config.yaml
hidden_act: "gelu"
beta1: 0.9
max_grad_norm: 0.5
max_seq_len: 1024
MLP neurons of a small language model. Each row is named by its layer, matrix (up: input weights) and neuron, and shows model dimensions 592-655. Each number is 200 + 40 x the weight over its row's rms, rounded and kept within 0 to 999.
After each neuron's rows, "fires on" lists the tokens most often at its 100 highest values on Wikipedia text that the model never trained on. A number after a token or word is its count.

L12.up2950,244,195,230,165,192,140,137,145,259,219,199,226,215,178,280,207,195,177,191,242,183,168,186,210,234,258,254,195,144,181,257,195,206,214,222,309,192,144,181,203,97,235,193,211,199,196,185,227,307,202,236,206,211,169,198,296,231,187,189,173,198,196,131,223
fires on: "\n" 35, " more" 10, " |" 9, "4" 5, "8" 4, "3" 4

L12.up3024,182,189,221,186,188,148,196,204,287,207,203,133,273,211,170,252,220,158,223,237,221,249,242,199,181,189,169,216,247,182,158,219,206,178,289,206,167,172,214,127,166,186,212,278,154,217,150,227,228,252,216,221,201,222,202,250,205,161,162,247,187,161,177,232
fires on: " | " 43, "m." 5, "15" 4

L12.up2392,178,256,192,218,171,222,227,234,220,195,146,190,239,95,174,198,252,195,215,169,227,174,247,205,174,178,243,208,187,178,189,211,196,176,226,250,180,129,254,201,202,163,171,189,282,209,230,167,172,211,193,238,225,129,303,183,165,188,235,239,275,149,273,200
fires on: "," 26, " that" 14, "}" 6, "\"," 4

L12.up1717,229,168,193,217,109,272,176,182,238,187,212,177,194,205,213,223,221,137,243,251,225,191,221,133,183,200,211,217,196,245,198,251,192,222,187,245,221,191,259,218,143,227,247,186,202,190,234,210,236,163,244,238,246,144,131,221,141,158,196,162,208,204,267,255
fires on: " T" 23, " on" 11, " G" 11, " for" 8, " At" 6, " A" 5

L12.up2759,221,202,110,192,150,238,161,280,316,173,228,248,256,226,231,177,195,218,183,235,190,197,170,220,111,176,176,151,201,148,210,228,189,162,145,253,253,158,237,136,186,215,193,239,84,248,117,207,158,170,212,247,142,180,246,257,202,160,237,179,171,141,275,198
fires on: "\n\n" 97

L12.up1419,195,190,251,210,236,173,168,229,129,184,241,177,290,240,147,174,223,193,139,244,255,142,193,174,183,119,197,202,147,202,148,285,199,234,288,216,206,196,160,150,256,243,234,183,243,216,185,138,145,140,145,181,157,171,217,188,220,147,276,135,230,246,219,246
fires on: "." 20, " and" 13, " that" 13, "y" 7, " \"" 5

L12.up3211,231,193,196,187,208,241,140,244,222,226,199,106,130,250,240,214,101,90,176,253,216,177,216,177,243,198,221,192,260,213,247,211,223,243,173,199,210,194,197,209,183,184,205,214,245,189,233,182,178,196,171,239,221,191,218,257,145,184,255,208,216,175,221,186
fires on: " (" 12, " \"" 12, " T" 9, "s (" 6, " " 6, " (C" 5

L12.up1308,178,182,192,242,268,204,173,163,236,142,207,216,200,159,221,210,224,211,219,198,206,182,224,213,179,207,236,221,115,246,197,177,194,212,256,212,219,121,153,228,151,246,240,236,227,221,113,241,231,162,183,168,254,182,193,271,247,220,224,192,203,134,155,206
fires on: "." 23, "im" 15, "–" 8, "id" 6, " on" 5

L12.up3037,122,219,184,189,207,189,149,161,229,210,207,187,211,139,165,282,259,213,144,226,237,199,201,237,197,155,181,236,192,168,229,146,189,214,197,208,152,202,157,166,143,201,212,174,156,223,176,151,252,229,178,251,210,241,224,223,176,213,258,248,177,162,174,195
fires on: " | " 29, "," 10, "_" 9, " |" 6, "\n" 5

L12.up1902,157,189,253,193,223,300,182,209,132,194,169,177,183,116,228,191,188,107,136,233,259,210,145,188,238,207,158,160,188,197,200,278,190,228,225,277,217,119,176,231,199,243,152,164,213,191,165,164,174,138,213,168,156,205,148,200,215,225,166,182,224,233,230,175
fires on: "\n" 39, ";" 8, " On the" 5, ");" 4

L12.up3067,240,222,124,185,226,165,151,177,225,138,207,179,260,181,143,213,246,170,94,231,171,224,136,166,184,194,224,224,237,195,188,244,203,197,206,261,164,240,134,211,206,214,175,160,193,217,176,237,240,168,285,158,236,170,308,204,223,194,218,168,164,265,204,204
fires on: "," 41, "z" 13, " |" 10, " M" 6, "ly" 4

L12.up596,167,168,129,196,224,223,112,251,191,150,237,210,207,170,231,227,219,140,195,266,190,174,158,121,156,226,180,165,135,181,220,209,148,166,212,232,115,127,212,212,212,253,238,188,254,202,172,134,268,177,205,206,226,165,219,213,123,207,228,210,275,180,156,202
fires on: " D" 27, " E" 24, " of D" 10, " | D" 5

L12.up1866,193,155,224,297,180,122,230,181,171,194,190,240,247,199,145,170,211,138,232,249,288,196,148,140,152,180,236,216,194,209,239,210,154,243,215,223,144,215,112,159,207,185,230,197,234,201,206,154,207,114,201,197,173,228,226,191,171,144,232,183,251,185,243,166
fires on: " E" 65, "\n" 6, " | E" 5, " (E" 4, " N" 4

L12.up674,128,200,249,202,248,144,237,171,217,227,206,255,315,208,176,240,198,116,200,246,289,252,188,202,198,111,180,232,193,223,193,250,214,237,274,184,150,111,174,235,192,220,175,238,157,222,274,167,198,211,214,177,171,149,234,136,204,145,201,212,196,127,207,179
fires on: "." 34, "\n\n" 29, " to" 14, "\n" 6, "|" 4

L12.up966,220,237,234,182,281,139,201,209,248,222,245,201,227,160,207,209,291,158,212,212,266,271,192,223,109,199,269,213,214,172,187,190,291,183,246,251,171,204,186,147,174,163,171,168,159,202,206,118,268,164,177,220,225,266,250,188,218,222,247,175,186,195,225,195
fires on: "\n" 50, "%" 6, " | none" 5, " ;" 5, " hold |  | Swing" 4

L12.up2491,212,212,191,198,219,145,91,202,263,134,245,163,179,169,191,119,230,192,194,214,191,180,268,202,236,154,157,207,252,115,204,221,233,200,221,260,155,154,163,243,267,211,189,259,266,210,244,199,224,192,246,209,220,234,216,221,146,212,136,232,219,199,200,128
fires on: "–" 24, " | " 16, "-" 6, "á" 4

L12.up2279,196,241,245,252,221,127,173,200,209,232,232,133,261,182,134,134,216,182,196,280,179,202,126,246,151,165,171,213,245,222,167,146,173,280,173,184,200,204,174,155,207,304,174,252,261,228,141,179,186,192,171,197,217,205,181,206,203,280,168,291,228,219,187,240
fires on: "–" 18, "1" 18, "2" 15, " and" 9, " and " 4, " or" 4

L12.up2425,239,202,162,250,219,195,228,204,270,181,147,298,183,86,105,186,176,197,286,234,205,233,196,165,117,178,202,223,230,220,182,158,198,191,180,260,202,213,229,212,148,167,150,157,162,198,221,165,246,136,179,211,184,196,234,207,219,220,224,208,159,222,216,156
fires on: "–" 34, " (" 6, " | " 6, " earn" 5, " May " 5

L12.up2878,238,297,187,338,182,149,213,209,230,224,253,152,222,192,165,244,210,92,189,214,263,184,220,127,191,144,165,227,148,194,238,163,152,262,138,161,167,182,257,182,186,237,193,216,249,199,183,219,167,162,199,286,196,151,175,174,200,197,231,200,163,170,171,160
fires on: " | " 40, "–" 32, "; " 11

L12.up2166,159,198,140,161,172,178,124,222,211,94,225,174,279,241,157,214,201,96,133,255,218,188,230,203,215,194,200,233,255,177,259,174,190,237,275,250,158,208,191,219,226,195,205,287,216,230,236,271,225,182,254,233,214,140,174,195,204,171,146,223,234,233,185,127
fires on: " an" 22, " | " 11, " " 11, " as an" 8, " in an" 8, ", an" 6

L12.up3173,153,247,93,153,210,185,177,257,219,202,248,168,279,204,118,205,186,123,201,296,236,193,260,153,144,163,234,216,207,122,289,201,207,207,187,220,147,211,259,171,195,215,214,217,210,187,190,240,181,191,234,307,214,148,255,150,240,102,274,185,209,188,169,150
fires on: "==" 22, " " 13, " an" 5, " and " 5, " | Outstanding" 5

L12.up3208,188,226,200,192,162,252,207,173,258,113,229,201,270,256,265,169,216,212,196,192,180,181,239,194,285,151,226,139,125,200,274,216,188,233,159,186,208,205,255,265,189,187,219,233,280,202,173,148,215,224,217,223,192,187,178,158,178,199,206,113,196,215,236,186
fires on: " (" 30, "." 23, " | " 8, "ub" 7, " mm (" 5, " | ." 4

L12.up584,227,211,153,179,220,238,206,229,218,172,165,162,199,155,229,214,162,194,173,215,202,216,183,115,162,196,116,213,206,210,203,132,201,228,191,280,185,298,218,151,257,151,210,196,218,215,218,101,202,225,122,234,145,231,239,173,194,116,188,200,177,236,193,155
fires on: "\n" 18, "o" 13, "\n\n" 7, " Do" 6, " Se" 5, "u" 4

L12.up454,234,160,172,230,243,165,158,182,215,198,169,202,215,198,217,191,253,151,166,218,151,170,217,211,226,176,236,209,250,209,179,231,221,177,256,248,156,178,224,149,192,256,222,254,93,226,203,160,190,86,226,199,178,120,254,214,216,253,187,130,212,218,237,170
fires on: " p" 19, "–" 19, " " 13, "sp" 4, " st" 4

L12.up1226,180,248,192,267,199,160,197,165,230,200,228,240,229,143,157,173,237,101,262,224,153,189,160,221,122,245,212,246,227,136,265,189,251,190,161,305,215,269,165,189,179,207,193,167,221,227,227,219,270,146,191,207,200,185,217,200,208,190,214,198,153,179,179,170
fires on: " |" 81, " | " 8, " | Mar" 7

L12.up2625,229,173,216,211,150,231,191,264,180,155,190,136,183,197,228,184,240,145,186,266,189,183,267,174,70,251,113,222,211,202,156,251,258,155,208,261,155,274,172,154,174,250,283,192,159,232,179,166,197,207,311,200,247,190,233,216,124,217,187,163,176,182,255,188
fires on: " El" 22, " Ch" 20, "The" 12, " | The" 5

L12.up580,246,271,176,216,212,186,158,219,194,198,179,131,203,190,214,161,165,226,158,263,219,221,194,179,194,229,194,226,218,149,194,200,188,268,200,279,173,278,173,194,157,172,177,257,191,191,177,185,182,173,177,208,239,182,183,317,159,211,294,140,170,199,253,245
fires on: " in a" 25, ", a" 11, " in an" 10, " in the" 7, " (" 7, " on a" 5

L12.up2550,203,147,181,158,190,222,193,212,182,156,230,210,228,223,207,261,163,183,165,218,186,217,142,261,172,202,189,283,216,220,240,200,226,237,123,182,243,243,210,192,143,238,192,205,196,240,263,145,140,240,205,165,234,225,197,175,174,241,187,206,137,130,167,222
fires on: "–" 25, "2" 25, "1" 13

L12.up2785,193,174,205,263,247,231,221,266,216,207,182,206,201,234,235,229,264,271,165,225,222,210,188,229,192,93,193,213,180,210,238,260,247,212,161,192,168,162,219,221,163,170,196,223,209,202,295,197,142,215,182,243,219,200,221,176,215,199,223,197,142,238,204,179
fires on: "\n" 15, "|" 14, "reaming" 10, "\n\n" 7, " |" 6

L12.up2542,218,209,154,245,159,223,219,221,195,161,234,144,209,235,162,216,253,177,184,236,196,146,180,160,157,150,195,215,184,195,226,257,170,189,170,225,149,204,143,170,253,225,287,164,207,208,231,173,189,228,285,221,229,167,293,225,114,186,241,186,277,228,253,112
fires on: " " 64, " of the " 5, " in the " 5

L12.up436,238,184,198,222,210,212,182,198,240,248,241,177,196,195,105,231,194,194,245,236,203,211,229,164,178,228,180,215,173,175,225,157,252,234,167,243,192,184,168,222,204,271,187,281,177,201,171,202,207,180,223,176,182,247,242,192,224,240,201,228,234,152,184,190
fires on: "\"" 50, " This" 17, ", it" 6, " this" 4

L12.up383,180,173,226,213,215,264,211,226,221,169,203,195,162,151,190,206,169,128,205,217,258,197,188,232,130,245,221,162,172,139,186,141,231,245,148,244,238,195,142,184,205,238,203,147,255,209,221,212,191,202,253,232,145,313,209,205,176,219,120,172,173,202,231,186
fires on: "\n" 92, " All" 4

L12.up2193,203,169,184,210,231,131,145,270,190,141,170,167,175,260,167,202,178,216,224,208,233,189,269,163,302,162,170,240,224,167,197,165,154,223,226,278,192,196,141,212,182,194,198,286,266,210,266,175,254,178,179,158,97,201,159,236,226,198,266,158,187,198,200,193
fires on: " | " 16, "\n\n" 15, ")" 14, " footballer" 10, "\n" 6

L12.up333,200,160,177,222,156,216,196,152,210,160,167,235,211,210,209,138,164,175,167,203,226,180,148,221,187,195,209,219,223,178,259,237,171,138,211,207,131,171,196,185,202,224,210,223,200,214,242,223,189,164,251,255,221,136,267,276,210,272,155,252,197,163,236,109
fires on: " | " 29, " " 10, "; " 6, " of " 5, " and " 4

L12.up1286,152,187,191,205,154,217,173,132,226,177,159,161,204,148,176,199,291,135,193,210,346,197,277,227,174,234,285,151,195,234,248,201,160,224,254,236,152,237,282,238,116,171,185,188,178,225,198,200,205,187,238,220,185,260,212,220,267,118,222,251,194,189,247,171
fires on: "2" 45, " U" 9, "–" 9

L12.up385,177,197,150,190,217,166,210,207,202,133,209,233,213,135,146,186,240,221,168,210,234,177,232,237,274,215,221,233,268,117,172,137,201,140,175,244,241,146,235,180,175,262,193,230,204,200,271,220,186,162,231,194,273,148,262,175,222,140,267,203,183,186,178,183
fires on: " | " 43, "–" 8, "^" 4, "=" 4, "$" 4

L12.up1750,198,201,183,204,197,228,137,234,284,171,208,188,234,215,137,186,281,213,222,185,206,160,191,200,195,222,231,246,170,206,208,191,187,198,236,179,151,146,234,236,222,157,233,238,285,235,218,175,265,149,181,282,128,231,181,177,219,171,211,156,227,244,250,170
fires on: "\n" 18, "-" 12, "- K" 12, "|" 11, "F" 9, "che" 4

L12.up2315,242,150,199,166,203,183,189,217,208,191,175,161,258,196,173,207,198,205,135,298,216,185,140,139,142,217,221,189,212,205,209,213,269,245,232,187,186,206,189,150,179,238,243,216,178,179,218,127,271,217,244,276,252,178,217,241,199,200,182,212,227,167,250,220
fires on: " the c" 15, " of c" 15, " (C" 13, "C" 9, "- C" 7, " \"C" 5

L12.up907,209,230,195,212,144,229,179,175,153,149,170,198,149,143,146,242,203,163,195,224,213,172,194,158,176,219,192,230,138,70,171,237,254,222,200,275,283,169,191,181,204,179,206,163,221,157,194,169,246,261,286,231,189,161,210,209,164,135,146,138,244,186,216,191
fires on: "ation" 15, "as" 9, " However" 8, " him" 8, "on" 6, "ly" 5

L12.up2169,157,225,223,156,174,197,189,169,228,223,129,212,211,255,199,173,260,221,231,215,226,180,239,183,172,177,187,171,215,191,220,215,182,207,248,170,224,204,253,209,257,218,227,167,272,202,191,106,249,74,138,148,189,232,172,174,160,198,300,175,189,200,260,174
fires on: "-" 29, "un" 9, "O" 6, "ol" 6, " | " 6, "re" 5

L12.up181,192,166,218,209,112,152,208,214,255,200,207,211,265,211,201,236,255,157,197,301,190,273,303,152,157,266,165,181,257,178,141,194,224,234,244,238,162,214,209,122,233,156,216,155,151,170,144,231,176,189,229,246,196,140,243,253,202,189,250,179,184,142,218,221
fires on: "\n\n" 47, "\n" 31

L12.up934,177,191,193,222,153,180,165,279,202,221,150,121,204,209,190,214,220,211,219,243,222,207,211,244,218,158,239,184,160,201,214,224,219,203,201,182,174,216,108,182,159,155,221,185,198,174,227,225,183,177,320,210,202,157,164,242,149,239,285,255,206,213,239,183
fires on: " an" 23, " " 11, " in an" 8, " An" 8, " an " 4, " a " 4

L12.up156,184,194,176,303,186,209,192,246,212,140,137,124,253,251,153,204,239,166,189,196,199,277,168,208,193,140,158,152,148,234,212,200,163,256,261,232,229,162,165,188,191,161,144,240,212,192,193,162,237,236,186,224,159,277,287,220,182,147,241,145,199,182,227,205
fires on: "\n" 48, "\n\n" 25

L12.up614,185,217,166,243,199,198,183,212,211,132,276,162,176,148,203,209,194,172,215,247,174,243,108,251,185,233,205,201,171,178,203,234,208,159,200,207,226,189,159,113,167,227,191,157,259,206,168,207,193,228,253,231,181,203,281,208,196,168,251,237,204,219,176,114
fires on: "\n" 23, " N" 21, " | " 9, " Gen" 6

L12.up115,182,206,183,207,274,213,161,146,258,137,221,220,215,212,179,223,200,219,225,211,287,223,226,171,228,111,170,209,293,236,172,193,243,196,223,199,214,159,272,185,191,167,253,188,203,192,235,228,242,252,181,215,146,212,199,210,179,258,193,248,202,230,232,174
fires on: " In" 16, " died" 12, " out" 11, " in" 5, "s" 4, "-S" 4

L12.up2235,207,233,210,231,238,209,168,165,271,239,237,200,177,170,129,265,245,174,222,223,232,226,152,250,152,172,216,213,149,235,194,223,250,193,199,214,207,214,237,149,246,209,173,164,167,224,270,254,201,222,179,166,236,255,182,201,181,188,170,257,158,112,283,192
fires on: "\n" 28, "9" 7, "-" 6, " " 6, " |" 5, "5" 5

L12.up993,108,185,194,249,171,174,118,250,169,183,288,170,217,172,243,186,289,183,193,202,239,170,240,102,284,254,199,188,198,161,279,225,162,198,226,198,229,145,149,134,170,196,220,232,203,207,148,212,193,126,187,233,137,235,179,138,226,76,196,161,229,201,215,165
fires on: "\n\n" 70, "ub" 4, "ir" 4

L12.up61,237,157,187,257,225,192,126,193,148,226,211,205,211,234,214,230,150,147,149,238,190,137,155,160,237,230,162,186,188,165,211,245,169,179,249,230,177,187,296,197,150,175,255,190,246,208,246,175,156,188,228,171,222,149,258,205,218,211,217,231,244,193,198,106
fires on: " | " 54, " " 8, "; " 5, "–" 5

L12.up3190,152,219,184,256,160,209,170,213,265,241,286,195,234,173,151,239,131,121,91,245,211,195,190,206,217,218,212,207,152,232,219,190,222,193,238,182,197,168,182,195,252,231,198,238,200,229,184,255,183,208,261,190,249,212,150,177,230,250,212,128,188,139,260,137
fires on: "\n" 82

L12.up2832,196,184,202,215,208,193,256,201,224,189,236,206,155,245,198,165,205,228,136,198,161,235,142,206,169,188,230,225,141,179,244,214,200,221,187,214,164,155,92,217,217,186,242,214,214,214,206,219,201,229,271,173,240,248,318,194,202,179,174,179,218,137,164,161
fires on: " in the" 26, "h" 15, " al" 6, "al" 6, "\"" 6

L12.up1433,178,177,219,198,167,213,122,199,137,219,180,249,231,183,244,219,150,115,163,219,159,173,214,138,203,198,273,186,165,183,216,137,198,149,178,197,213,272,245,191,163,235,222,191,200,213,233,166,171,131,241,225,140,235,189,244,160,211,244,158,286,233,148,163
fires on: " D" 37, " of D" 8, " d" 8

L12.up912,226,165,146,243,140,155,193,155,176,211,198,179,180,159,157,212,203,138,94,231,230,177,174,213,235,172,221,257,251,177,254,199,201,245,215,194,195,174,206,207,161,255,226,236,125,232,267,183,204,198,204,201,168,167,204,183,228,222,144,213,154,220,137,163
fires on: "2" 36, "1" 17, "–" 10, ", " 7, " | " 6, "0" 4

L12.up39,236,238,153,222,217,261,166,218,237,114,213,156,225,207,192,158,295,158,172,239,182,165,193,203,225,281,153,192,286,189,181,157,169,130,217,216,216,264,239,218,199,164,174,266,179,193,261,234,171,181,140,252,174,173,189,193,193,250,232,272,138,187,286,135
fires on: "–" 28, " | " 14, " games" 10, " goal" 9, " game" 5

L12.up919,230,166,210,211,235,199,197,213,208,183,232,197,199,184,177,274,200,180,225,248,169,241,268,108,203,188,168,239,156,151,217,162,290,187,211,197,233,163,189,164,200,244,200,151,216,218,219,228,173,210,168,168,218,181,257,195,169,203,255,294,206,216,257,203
fires on: "===" 44, " on the" 12, "====" 9, " ===" 8, " on a" 4

L12.up1850,160,201,200,154,215,182,212,198,139,164,138,202,216,227,192,244,228,123,200,246,203,202,233,143,169,233,184,177,195,176,217,144,217,225,230,232,217,258,258,177,175,262,240,180,216,212,228,175,138,188,118,229,242,215,212,156,217,205,238,172,245,229,282,187
fires on: " in" 38, " A" 9, "S" 6, "===S" 6, "===" 4, " (S" 4

L12.up1933,152,237,189,238,250,203,100,178,240,148,157,195,168,188,188,254,247,155,189,324,312,192,156,199,197,207,162,189,133,158,228,193,282,190,233,220,151,95,172,231,179,190,188,224,282,207,145,240,176,235,213,179,203,187,175,241,297,137,255,195,192,264,185,223
fires on: "\n" 19, "," 16, "\n\n" 8, " |" 8

L12.up2892,210,163,184,214,183,178,212,216,152,148,194,229,218,236,175,272,241,131,174,224,271,174,236,222,226,225,200,176,128,201,218,283,200,141,225,269,214,215,157,143,227,253,194,259,210,187,225,272,258,267,200,134,163,202,233,184,185,227,200,168,179,155,283,237
fires on: "." 19, "\n\n" 9, " m" 8, " | " 8, "id" 6, "; " 5

L12.up1413,225,185,147,209,178,161,174,186,167,247,134,253,273,150,156,166,167,178,155,243,270,224,229,226,166,147,215,218,218,199,197,197,228,253,241,194,198,223,164,165,109,265,202,154,178,207,140,184,220,187,170,198,193,182,217,221,176,140,190,137,186,195,237,239
fires on: " of c" 16, ", c" 11, " and c" 9, "-c" 8, "C" 7, " \"c" 5

L12.up2574,146,220,211,235,202,182,184,184,195,197,276,138,259,207,140,141,97,222,240,197,203,243,130,111,142,139,172,246,196,239,179,262,220,138,215,218,188,204,202,182,225,182,190,263,206,225,227,121,121,165,160,185,112,196,253,193,227,134,171,324,251,211,162,149
fires on: " out" 20, " form" 16, " Sup" 5, "ess" 4, "up" 4, "or" 4

L12.up2926,219,283,108,267,152,201,242,228,224,187,233,171,246,225,193,136,218,155,166,214,212,146,186,207,191,177,262,255,183,127,187,150,246,218,151,200,164,210,151,163,236,130,244,214,128,202,231,160,123,205,206,286,199,118,115,196,213,191,226,171,208,267,216,254
fires on: " / (" 11, "." 9, " | " 9, " Am" 7, "ey" 7, "m" 7

L12.up515,175,185,190,171,254,249,216,285,252,204,192,140,292,128,200,254,256,126,243,239,218,218,161,174,173,214,256,197,249,138,236,110,211,177,227,218,178,140,180,148,245,187,154,204,215,178,175,246,190,191,200,252,212,225,230,195,239,214,180,221,170,184,259,179
fires on: "==" 28, " |" 22, "| " 9, ") | " 4, "==Reception==" 4

L12.up986,180,210,172,266,190,197,160,266,214,200,217,186,197,188,186,242,205,181,139,208,119,158,170,193,174,275,259,229,210,274,217,135,199,204,191,280,277,102,217,230,220,242,213,195,190,223,269,189,206,111,240,193,238,217,270,163,198,201,273,232,236,178,209,223
fires on: "–" 45, "ad" 10, "od" 6, "- D" 5

L12.up2415,313,169,207,226,220,215,208,237,242,135,207,142,285,266,213,218,209,158,179,300,239,223,175,236,256,155,199,239,111,159,262,199,220,189,218,211,167,228,172,153,213,284,237,251,176,218,199,231,187,171,246,226,179,230,311,244,246,205,217,237,221,248,163,203
fires on: "\"" 22, " in the" 16, " W" 10, "|" 5

L12.up2668,253,257,213,288,211,249,216,204,172,180,119,207,216,262,252,183,141,158,215,192,207,94,239,215,251,164,209,208,126,222,196,203,166,204,200,242,252,228,230,156,248,177,256,205,221,234,241,136,220,176,179,180,169,206,213,130,142,223,222,237,187,259,179,263
fires on: "." 30, " (" 13, "; " 7, "ar" 6

L12.up791,182,136,167,182,188,231,147,275,243,196,130,83,238,228,183,181,253,181,134,228,125,146,235,161,196,236,188,194,143,242,189,214,215,188,210,222,178,235,177,155,199,211,222,233,168,258,172,203,236,125,155,213,176,233,193,181,261,220,194,144,227,206,235,222
fires on: "." 36, "-" 8, "ul" 6

L12.up3145,161,232,170,209,237,226,230,288,174,171,201,93,203,211,152,263,238,131,171,189,213,158,215,138,214,261,249,233,181,200,174,158,196,256,238,218,196,214,166,116,234,215,222,179,191,206,314,223,222,189,165,224,154,196,201,231,207,156,207,204,198,173,148,157
fires on: " |" 66, "\n" 17, " | " 6, "| " 4

L12.up2072,218,237,175,184,246,247,197,215,241,182,83,142,212,177,217,270,255,234,176,232,209,162,250,224,232,214,118,198,227,190,247,131,204,208,255,220,234,259,245,191,204,190,263,169,193,207,140,151,247,212,152,255,217,226,161,199,209,212,267,239,195,179,205,194
fires on: " | " 77, "; " 8, "\n" 6, "." 4

L12.up733,224,193,160,138,212,254,112,182,237,127,165,171,191,217,169,271,151,200,204,223,253,137,134,246,231,159,230,220,210,213,264,147,164,128,201,204,223,246,265,295,155,166,186,240,209,247,200,157,255,211,148,197,220,206,227,206,202,219,221,263,233,197,147,200
fires on: " | " 34, "; " 6, "ir" 5, " Roch" 5

L12.up1265,150,161,172,272,219,226,231,221,186,188,190,142,178,207,162,127,124,138,224,242,197,213,195,183,259,202,223,179,199,188,225,207,115,258,193,257,221,277,170,216,114,218,201,147,243,220,211,211,187,110,179,251,153,163,278,211,168,179,284,225,243,224,203,198
fires on: "\n\n" 33, "\n" 13, " time" 5, " U" 4, " weight" 4

L12.up3069,196,203,202,196,140,197,197,233,225,169,135,219,202,280,171,199,175,155,188,253,242,178,221,249,221,248,152,145,132,170,211,218,231,231,195,208,178,220,205,241,204,193,165,197,186,184,242,213,174,250,209,197,195,246,252,220,152,212,235,226,156,236,193,157
fires on: " F" 19, "1" 17, "2" 16, "\n" 5, " the f" 5

L12.up2762,200,217,143,235,176,214,233,168,236,184,256,180,223,216,228,215,264,224,145,206,266,233,238,254,215,128,195,193,217,122,243,239,251,214,196,174,160,188,178,205,185,185,267,162,188,225,305,206,224,207,213,214,187,281,198,241,208,225,205,225,231,116,195,118
fires on: "\n" 24, "|" 13, " ;" 8, "-" 7

L12.up1075,238,241,114,137,207,155,197,235,203,205,211,171,208,154,181,173,221,201,159,252,178,147,215,231,229,199,162,225,173,287,226,188,163,198,194,200,197,173,134,223,180,208,179,204,123,191,220,192,201,213,220,188,187,262,237,250,222,211,232,96,257,172,191,214
fires on: "–" 28, " to " 13, "1" 8, "-" 7, ") | " 4

L12.up3218,226,168,136,247,270,243,194,245,188,214,161,216,247,264,139,204,174,124,159,226,219,189,196,252,217,180,126,187,166,208,236,251,180,238,173,236,181,218,178,160,185,208,210,194,193,201,140,213,161,211,255,222,196,233,193,206,233,187,218,155,252,210,225,196
fires on: " the c" 15, " the f" 13, " of c" 10, " the b" 9, " and c" 8, ", c" 7

L12.up2184,153,208,250,235,177,231,176,213,220,163,220,190,249,186,191,216,171,197,214,227,235,184,191,193,194,158,282,183,225,284,228,154,131,242,224,211,243,96,239,234,160,188,208,239,294,213,168,213,198,124,169,257,220,231,203,239,187,226,213,174,161,217,248,95
fires on: "–" 50, "2" 22, "1" 5

L12.up829,236,202,203,257,135,235,117,190,169,191,225,172,159,209,194,232,212,90,229,230,213,236,255,202,228,133,205,173,109,140,211,204,176,215,162,238,194,239,183,150,161,230,191,200,198,219,218,134,265,193,193,275,184,267,182,223,111,186,215,193,221,205,172,212
fires on: " A" 33, " T" 7, ", A" 5, " of A" 4, " in T" 4

L12.up1614,229,244,206,255,224,192,144,218,225,157,150,167,223,112,151,193,223,185,155,227,157,214,189,200,229,194,198,173,155,149,202,148,258,216,160,206,131,186,174,211,248,158,211,257,227,209,306,199,173,188,144,253,164,196,227,230,227,207,211,187,243,223,235,189
fires on: "," 49, "\n\n" 8, ")," 4

L12.up769,221,200,185,191,264,160,144,215,219,267,160,148,273,236,205,216,239,174,149,243,163,184,170,113,175,208,230,249,222,180,217,201,216,154,241,250,195,144,256,134,305,175,240,235,184,238,196,194,217,193,179,197,165,239,128,281,221,222,157,210,167,196,280,184
fires on: "-" 53, "===" 11, " | \"" 7, "===S" 4

L12.up560,152,182,201,212,184,167,178,169,229,222,241,195,193,196,166,137,263,161,209,304,226,229,292,173,144,172,172,175,238,139,189,134,190,189,181,138,143,236,179,215,140,259,228,207,168,196,200,206,186,185,157,230,195,249,276,232,199,165,198,151,216,204,249,213
fires on: " in" 28, " two" 20, " C" 16, " three" 10

L12.up1470,184,159,226,200,183,210,141,160,172,157,226,163,185,215,330,238,140,189,172,217,212,161,194,177,150,199,190,293,257,207,253,92,188,207,188,322,155,244,147,228,199,251,214,170,226,248,201,150,210,172,127,234,240,196,165,280,213,137,233,195,211,264,181,165
fires on: " (" 30, ") | " 11, " mm (" 6, "2" 6, " " 5, " | " 4

L12.up2130,155,254,200,227,222,243,238,156,210,164,90,257,202,171,231,190,163,187,136,237,233,145,201,238,168,200,181,238,192,171,200,189,200,238,217,258,173,106,182,268,206,265,230,234,199,218,194,162,185,129,250,177,195,202,190,219,197,191,245,175,121,182,227,208
fires on: ") | " 20, "|  |" 9, "." 9, "|" 7, "- •" 7, " (S" 6